{
  "n_layer": 9,
  "d_model": 256,
  "n_head": 8,
  "n_kv_head": 8,
  "head_dim": 32,
  "d_mlp": 1280,
  "vocab_size": 5811,
  "activation": "tanh_gelu",
  "norm": "layernorm",
  "norm_place": "pre",
  "norm_eps": 1e-06,
  "positions": "rope",
  "rope_base": 10000.0,
  "rope_fraction": 0.5,
  "qk_norm": false,
  "attn_scale": 0.177,
  "bias": "none",
  "tie_embeddings": false,
  "parallel_block": true,
  "init": "normal",
  "init_std_qkv": 0.0233,
  "init_std_o": 0.00549,
  "init_std_up": 0.0233,
  "init_std_down": 0.00245,
  "optimizer": "muon_variant",
  "lr": 0.00773,
  "beta1": 0.95,
  "weight_decay": 0.044,
  "lr_head": 0.00945,
  "warmup_steps": 200,
  "schedule": "wsd",
  "decay_fraction": 1.0,
  "decay_shape": "sqrt",
  "final_lr_fraction": 0.0,
  "batch_tokens": 131072,
  "seq_len": 512,
  "doc_mask": true,
  "train_tokens": 698800000,
  "steps": 5332,
  "dataset": "wikipedia_en"
}
MLP neurons of a small language model. Each row is named by its layer, matrix (down: output weights) and neuron, and shows model dimensions 0-95. Each number is 200 + 30 x the weight over its row's rms, rounded and kept within 0 to 999.
After each neuron's rows is what it responds to, as a language model described it from the Wikipedia text at the highest values.

L6.down1183,218,155,226,177,202,210,185,216,176,212,194,193,180,182,146,155,193,245,212,224,217,215,196,220,190,164,225,198,178,165,148,159,189,192,224,170,242,205,206,169,167,198,171,221,191,224,191,164,205,237,174,142,217,144,186,201,170,166,212,194,175,173,232,230,135,229,229,211,220,243,221,168,172,211,188,214,258,188,189,180,210,173,158,219,166,160,195,241,206,174,273,229,179,229,202,192
Word pieces that complete or continue a proper name, mostly cities, states and regions (Lisbon, Barcelona, New York, Middle East), also acronyms (WHO, NOAA) and miscellaneous common-word fragments.

L4.down227,206,245,163,201,187,235,228,266,201,221,199,215,176,231,225,163,222,165,176,221,166,228,125,199,189,203,183,227,155,212,205,150,197,237,178,218,157,171,184,157,193,157,183,201,198,172,181,240,188,190,210,219,229,211,210,234,260,212,201,182,194,212,223,178,216,193,211,198,233,180,193,242,171,217,211,189,205,233,168,203,182,181,185,199,250,151,163,219,177,223,200,175,205,227,155,194
Mainly "that" introducing a clause after verbs, nouns or adjectives (explained that, hope that, so dedicated that); also number commas and mid-word pieces.

L6.down47,178,198,162,207,269,168,211,271,205,188,286,169,218,202,186,218,225,191,169,200,249,209,205,210,170,262,265,214,148,242,205,176,234,214,169,193,179,210,198,223,190,198,164,228,178,133,218,165,207,232,138,209,183,166,200,234,203,175,219,207,193,153,196,200,208,223,243,236,200,191,213,187,202,185,176,174,196,243,161,218,247,237,189,213,200,183,179,232,181,256,200,173,180,156,202,132
First fragments of proper nouns and words in sports and infobox lists (Seat, Liver, Real, qual) and table row-ending pipe-newlines.

L4.down50,284,196,190,176,210,198,164,243,171,215,208,187,208,198,153,170,188,237,202,195,232,206,185,203,223,231,190,237,203,242,236,187,226,178,204,246,212,213,188,176,240,203,233,209,176,181,207,169,168,188,245,184,175,163,183,209,194,173,198,144,201,209,242,207,247,184,268,175,228,224,166,171,126,190,193,247,185,197,242,236,200,190,201,225,214,214,147,194,205,177,197,190,150,169,236,190
Pipe separators and numeric cells in Wikipedia stat tables, plus mid-word fragments of proper names, e.g. Fil-ip, An-a-heim, Olo-f.

L4.down509,249,206,192,218,169,218,202,212,232,231,204,226,164,175,200,209,221,211,214,229,158,215,178,220,181,134,219,167,148,217,218,173,233,252,222,167,177,236,214,184,179,189,186,154,192,182,201,171,167,194,222,179,243,236,201,170,168,213,236,211,167,214,143,224,230,213,172,205,228,210,171,189,154,183,171,196,205,169,193,179,226,230,165,267,176,180,203,181,251,229,198,214,119,255,188,253
The century prefix 18, 19 or 20 that opens a four-digit year (In 1859, 1882–1894, 21 January 1985); weaker on scattered articles such as an and the.

L6.down101,211,232,191,206,184,235,229,223,197,175,184,240,239,206,223,193,207,231,251,221,207,179,175,173,158,184,169,161,163,214,217,171,200,221,202,180,253,224,246,179,225,185,138,224,159,175,161,194,176,184,208,170,206,243,207,211,154,204,166,167,209,212,206,184,191,213,231,200,198,197,220,165,162,217,130,158,159,142,224,216,174,203,185,227,183,121,245,167,183,218,282,207,263,251,194,191
Pieces of nouns naming a person's role or occupation, often the final piece, such as midfield-er, command-er, curat-or, business-man, s-ellers.

L5.down1079,282,180,174,208,175,167,200,231,162,271,220,259,193,200,189,206,176,195,222,214,185,166,220,200,220,166,163,125,202,200,172,197,134,187,227,150,204,218,208,227,211,300,254,186,177,182,198,141,251,168,177,149,229,208,170,183,247,204,218,202,235,188,217,205,222,213,203,212,218,228,172,170,210,219,205,219,196,199,250,203,210,212,197,245,257,174,200,207,168,162,210,192,224,174,106,218
Tokens completing a nationality, ethnic or other adjective before a noun, such as Indian, T-amil, Finn-ish, Sy-rian, plus suffixes like -al, -ative.

L5.down470,193,210,189,118,184,175,286,211,156,177,222,165,251,288,232,202,229,231,199,194,225,197,225,194,174,192,181,220,147,188,230,219,179,200,170,187,188,155,206,220,191,224,146,207,196,199,242,175,171,159,194,187,249,232,212,169,215,181,179,196,213,195,236,207,196,189,161,205,136,169,210,209,168,221,151,202,190,170,171,203,223,178,267,239,238,149,193,201,247,224,200,207,182,222,201,186
Two groups: words that open a new clause after a comma or period, such as that, which, But, However, though; and fragments early in split words, such as b in barges, er in alerted.

L6.down705,211,169,161,211,220,218,218,211,167,203,183,179,186,205,268,176,256,202,220,192,209,207,243,219,198,196,164,198,169,178,206,200,211,213,132,193,159,177,189,210,234,188,131,213,220,192,195,186,213,213,239,223,191,194,180,166,149,163,135,230,201,200,248,232,228,164,210,196,163,247,223,140,193,207,165,163,194,235,195,214,217,164,241,181,161,178,235,230,180,188,225,181,162,201,189,225
The first token of a predicate right after was, is, has, or as: articles like a, the, or the opening piece of a word (use·ful, achie·ves, dep·loy·ed).

L6.down380,173,216,206,220,170,230,220,232,252,218,244,216,168,211,170,165,214,204,231,167,196,174,182,248,205,209,182,228,202,284,145,210,211,245,226,219,194,189,130,228,192,173,189,204,183,202,236,195,231,152,200,229,197,165,198,238,180,216,187,213,244,210,193,222,197,158,224,197,193,234,170,166,179,212,204,188,203,186,229,138,226,153,205,233,245,167,178,190,148,236,189,221,180,186,233,208
Century digits of years and decades, especially after early, mid or late (late 1980s, mid-1800s, early 2020s), plus word-internal pieces of names and words such as Byblos, Frombork and enjoyed.

L6.down719,167,186,216,174,198,201,224,240,224,212,198,177,161,205,199,187,233,260,232,224,159,146,203,153,180,201,136,213,177,224,173,188,179,181,247,217,123,182,170,236,227,232,153,184,188,181,203,201,254,199,239,176,219,228,235,185,129,189,179,232,173,201,212,201,168,164,204,242,174,181,236,181,209,265,214,193,233,207,183,182,203,194,202,167,182,219,214,200,292,252,207,209,154,212,183,203
Tokens where a new clause or predicate begins, such as that after reported or announced, is after a subject noun, sentence-initial I or S, and the title-to-body break in Wikipedia-style articles.

L5.down404,224,151,210,257,201,217,163,177,229,216,217,225,161,157,186,155,192,202,187,164,179,191,215,231,188,236,187,204,256,209,213,262,168,214,181,245,178,149,186,222,182,188,171,232,207,197,164,158,132,229,239,201,268,236,229,178,221,268,184,229,241,259,192,227,205,214,192,160,201,205,238,169,159,202,181,190,223,201,167,162,215,172,201,243,242,178,264,238,197,233,170,169,185,190,177,217
The century digits 19, 20 or 18 that open a four-digit year after a date or "in", as in 1986, 2011 and the 1800s; weaker on "the" and "-ing" endings.

L5.down203,220,210,195,200,238,213,236,182,280,222,193,133,188,189,201,161,215,225,220,167,210,152,215,186,136,242,158,220,219,188,239,201,237,117,206,154,233,229,207,245,172,140,211,249,230,224,157,217,206,234,186,195,178,190,153,192,157,224,237,243,249,242,180,257,229,174,197,243,206,210,203,209,204,249,236,218,205,170,271,190,197,196,201,216,139,131,190,214,211,187,180,234,234,193,156,225
Fires on the article a after verbs or prepositions (was a, joined a) and on capital A pieces after hyphens in names (Jalal-Abad, Beaux-Arts).

L4.down767,214,189,240,217,195,172,216,185,197,140,193,255,205,194,258,206,179,247,153,173,176,204,231,257,243,216,207,227,187,262,213,190,187,190,176,244,232,216,158,204,209,185,199,240,256,149,222,215,188,233,191,184,204,220,178,247,227,188,232,189,238,197,163,195,208,179,238,161,188,204,264,206,205,187,197,180,170,174,193,225,121,190,170,199,242,232,281,255,204,159,243,211,150,186,174,230
Head nouns or names completing a predictable phrase in biographical Wikipedia prose, e.g. his family, at his home, World War I, High School.

L6.down18,220,256,207,212,145,140,284,184,236,219,213,164,247,259,176,223,231,199,183,194,195,206,172,162,204,192,178,217,180,159,206,135,183,197,162,229,214,238,208,226,208,191,214,234,190,243,139,160,211,176,168,149,195,213,203,220,216,225,187,245,213,201,203,221,229,155,227,185,205,190,193,238,169,201,198,112,212,182,220,202,211,197,184,266,191,150,171,202,173,220,205,247,243,200,248,156
Inner or final pieces of split words, strongest on "ult" in simultaneously, also var-ied, sem-i, gl-obal, plus table cells and line breaks in lists.

L4.down1180,192,193,239,221,218,194,272,270,233,201,203,195,199,199,159,235,256,180,260,204,205,168,248,204,109,213,225,222,238,159,206,214,205,214,186,240,183,179,137,254,230,187,209,170,218,203,184,180,191,164,229,183,202,184,205,178,184,115,191,178,174,200,201,201,208,238,209,202,163,183,220,204,222,214,213,197,154,190,201,220,193,193,206,203,199,217,207,159,217,232,165,184,197,214,225,156
Short word pieces in the middle of names split into several tokens, often foreign places or brands, such as Hang-z-hou, You-T-ube, Norwe-g-ian.

L5.down448,190,203,176,162,183,213,209,207,254,144,187,173,250,233,225,154,162,166,239,183,173,239,214,184,190,177,178,207,191,186,162,233,203,193,203,256,191,222,205,152,173,170,247,250,194,197,236,238,172,182,176,180,185,221,231,195,193,231,174,230,204,193,198,206,217,241,216,162,218,218,206,195,171,210,209,186,251,186,182,231,194,213,244,214,190,164,105,246,205,249,237,124,174,202,179,204
The token immediately following a number, mostly in stats tables and census or election figures: table separators | after counts, decimal points, thousands commas, % signs, and unit words (155,965; 100.0%; 46 | 30).

L5.down789,184,181,258,202,158,215,207,189,210,202,148,207,197,216,177,196,146,187,224,207,166,177,196,177,173,181,205,138,174,222,162,281,251,201,211,203,239,249,146,191,228,196,223,170,259,248,177,175,237,213,163,211,198,213,202,201,223,140,181,200,284,194,247,170,212,216,227,171,181,271,218,191,155,171,201,202,217,209,201,238,168,195,252,170,159,216,176,234,176,216,190,126,209,188,138,167
The last token of a role or job noun that describes or comes before a person's name, e.g. footballer, musician, mayor, candidate, host, or a comma after one.

L6.down816,209,169,178,247,215,188,193,177,251,215,247,226,133,172,222,195,187,194,171,184,152,232,123,142,261,172,244,180,166,175,165,173,224,210,166,180,190,164,181,209,225,239,182,231,203,243,186,204,194,217,231,272,202,198,150,193,187,184,196,165,197,231,227,216,228,173,200,216,159,208,213,224,179,174,143,153,172,206,215,164,209,193,193,198,200,178,230,209,158,192,216,205,204,201,216,211
Determiners and modifiers like the, a, other, his, its starting a noun phrase after prepositions or participles: during the, citing a, throughout his.

L5.down1012,224,240,173,153,282,230,219,263,246,214,186,219,199,212,174,182,196,221,181,221,166,170,184,223,196,157,209,167,223,214,263,141,258,170,216,134,199,250,185,209,230,192,188,171,244,248,198,110,163,185,224,181,165,205,185,184,191,181,181,145,170,189,180,203,201,215,140,197,182,276,223,185,202,183,212,132,252,177,172,259,189,202,185,161,161,195,215,218,210,220,185,198,247,166,211,233
Short subword pieces inside a longer word, often romanized Japanese names and rare or foreign words, e.g. Shim-az-u, Ak-ik-o, mag-az-ines.

L4.down1155,205,208,171,181,258,230,157,205,212,234,190,215,221,191,234,207,211,163,218,208,165,214,178,130,194,182,203,213,209,134,184,174,167,204,212,166,219,222,191,176,213,204,160,227,165,160,151,216,195,211,185,192,182,239,162,180,159,222,140,200,249,208,206,176,236,169,235,184,191,211,241,156,220,174,188,164,200,225,245,224,204,199,198,220,272,185,202,235,167,173,222,166,239,224,214,175
Later word pieces that finish a word split into several tokens (equ-al, lim-its, d-omin-ating), degree words (consider-ably, much, further, serious-ly), and blank cells after | in tables.

L4.down56,187,189,231,180,205,154,264,266,183,195,228,217,209,152,235,134,215,198,156,195,190,225,212,135,221,203,143,245,225,224,178,203,146,198,196,162,236,248,167,179,239,192,197,196,214,174,241,179,210,248,202,247,217,243,299,195,227,226,237,201,252,169,161,178,218,131,211,232,212,266,211,196,210,201,213,194,210,243,138,186,261,183,217,155,194,139,187,198,168,204,256,203,226,176,205,176
Final suffix pieces that complete nouns for people or roles, like partner, All-Star, scholar, composer, Crusaders, librarian, plus following by/of.

L5.down809,207,173,217,218,201,162,193,164,205,176,190,232,233,233,164,199,195,200,174,189,147,190,168,214,194,219,202,168,239,215,174,203,173,181,230,217,196,199,155,210,213,229,230,254,215,209,222,163,216,263,232,226,239,181,193,194,176,186,193,167,212,165,216,207,248,255,171,209,199,178,163,225,195,196,207,177,191,195,152,173,191,221,193,244,185,144,183,238,177,174,203,183,156,241,206,187
The closing suffix piece of a word split into several tokens, mostly participles and adjectives, e.g. calc-ulated, raz-ed, compar-able, fabul-ous, plus "early" in "as early as".

L4.down553,280,221,163,203,141,160,202,191,251,231,176,182,195,214,169,218,207,223,244,199,213,159,245,177,184,197,145,267,248,173,231,217,193,227,205,189,253,195,198,166,183,217,224,198,246,184,223,253,177,208,123,235,224,208,219,204,143,177,188,167,219,184,230,269,193,227,233,195,208,188,263,178,195,214,186,175,238,239,212,198,221,224,194,193,194,182,175,166,148,189,205,180,191,235,170,226
Final tokens or suffixes completing nouns for a person's job, title or role, such as direct-or, attorn-ey, botan-ist, actor, coach, often in biographies or credit lists.

L4.down1084,206,193,164,182,175,184,206,202,234,209,240,179,245,178,207,206,178,212,258,183,239,208,234,201,221,159,195,189,132,230,195,190,198,184,267,215,179,202,219,203,231,225,210,159,186,211,199,149,192,177,223,201,151,225,254,205,176,186,235,192,184,230,305,225,197,254,211,212,201,245,194,231,219,229,182,185,136,221,147,253,211,224,214,214,216,236,204,169,233,191,241,226,169,154,212,185
Hyphens joining compound modifiers or prefixes mid-phrase, such as long-term, red-legged, co-chairs; also score en dashes and breaks after article subtitles.

L4.down945,159,179,198,177,164,163,216,207,221,211,239,164,213,238,199,221,180,211,205,178,169,110,207,196,193,164,217,192,225,138,234,240,189,213,209,222,219,249,138,182,192,154,237,221,195,178,151,186,215,173,167,214,149,164,219,183,201,198,219,184,224,163,224,232,227,185,202,273,236,234,229,207,230,173,172,196,194,267,152,170,190,258,205,203,188,226,181,147,162,175,190,239,196,189,225,176
Tokens in sports and entertainment career text and tables, chiefly count nouns after numbers (games, seasons) and mid-word pieces of team or place names (Portadown, Karabük, Málaga).

L5.down1003,248,228,205,101,161,174,205,161,122,160,209,180,167,233,226,205,231,161,219,221,247,211,229,182,159,202,176,218,216,198,225,199,211,175,201,162,210,180,198,194,212,222,192,170,209,203,217,213,263,269,220,212,241,207,133,215,145,177,194,223,161,186,201,180,244,213,207,167,218,182,166,202,186,240,216,183,210,187,181,169,164,175,239,223,200,207,215,177,217,199,212,196,159,235,207,204
Word pieces or short words that finish an almost-certain word or phrase, e.g. h-abit, st-ol-en bases, Best b-ow-ling, a standout.

L5.down1165,243,177,189,249,269,169,136,152,269,220,207,184,182,241,192,206,234,209,186,192,164,206,189,192,184,180,169,160,228,274,155,196,179,182,225,152,184,175,241,187,188,168,220,205,211,189,164,174,160,195,190,165,213,210,218,203,189,168,150,174,198,175,198,197,138,240,191,220,215,266,204,227,222,190,171,209,240,208,180,164,198,164,201,187,177,260,197,169,175,188,196,208,227,189,198,152
The bare space token just before a number in stats tables, heights and ages (ft 10, aged 78), plus a few mid-word fragments (high-s, beaut-if).

L5.down909,231,225,231,238,182,222,162,217,254,161,172,251,208,238,165,225,240,173,228,220,157,174,193,243,206,217,216,219,243,216,207,187,214,194,228,210,212,197,147,165,201,175,186,205,210,179,205,151,154,230,200,176,229,198,233,205,171,245,185,162,212,192,206,172,191,163,190,159,191,174,241,189,215,154,169,208,218,126,187,227,219,214,220,179,273,154,184,208,214,209,191,161,173,162,191,185
Determiners (an, a, the, his) just after a preposition or verb, opening a noun phrase, as in "in an interview", "developed a plan".

L6.down1218,179,215,205,204,249,186,189,167,212,205,182,168,183,164,194,162,141,244,232,199,178,176,171,130,200,226,173,247,170,198,159,233,188,257,207,238,229,163,233,182,199,192,195,163,215,215,203,208,196,198,195,159,189,184,242,155,187,198,184,232,197,252,221,195,203,204,202,145,216,209,152,206,182,215,218,203,207,206,172,207,242,276,192,178,192,206,203,167,193,170,199,233,197,190,216,194
Fires on the space, currency sign (£, $), minus or decimal point right before a quantity, e.g. "total of 347", "received £3,500".

L6.down325,217,211,168,199,224,229,232,182,201,218,178,169,166,250,196,215,238,206,200,179,220,182,197,177,218,190,216,239,220,211,179,180,135,210,194,168,175,204,262,158,217,213,266,188,180,217,142,211,149,200,150,167,239,242,167,237,215,125,174,243,199,172,252,160,167,247,167,179,130,265,230,205,193,165,202,244,165,206,176,211,175,174,193,212,250,204,223,173,201,238,203,209,181,244,251,215
Mid-word pieces in names, years and adjectives (friend-ly, Nor-ifumi, 19-73, power-ful), plus nationality or occupation words in biographies and lists (Czech, Japanese).

L6.down992,226,216,180,159,166,182,205,196,167,219,249,203,244,200,199,222,186,241,234,186,194,192,195,199,148,204,178,163,141,218,237,189,194,248,186,248,215,198,213,272,198,202,238,206,186,211,251,202,214,268,238,220,205,203,204,180,209,176,207,203,223,192,109,238,248,233,185,189,235,202,200,210,127,177,149,207,219,154,179,159,201,191,204,190,288,179,205,193,239,202,265,206,175,186,175,243
Opening or middle pieces of words whose ending is obvious, especially oper (opera, operator), fat-al, dest-ru; weaker on months and table separators.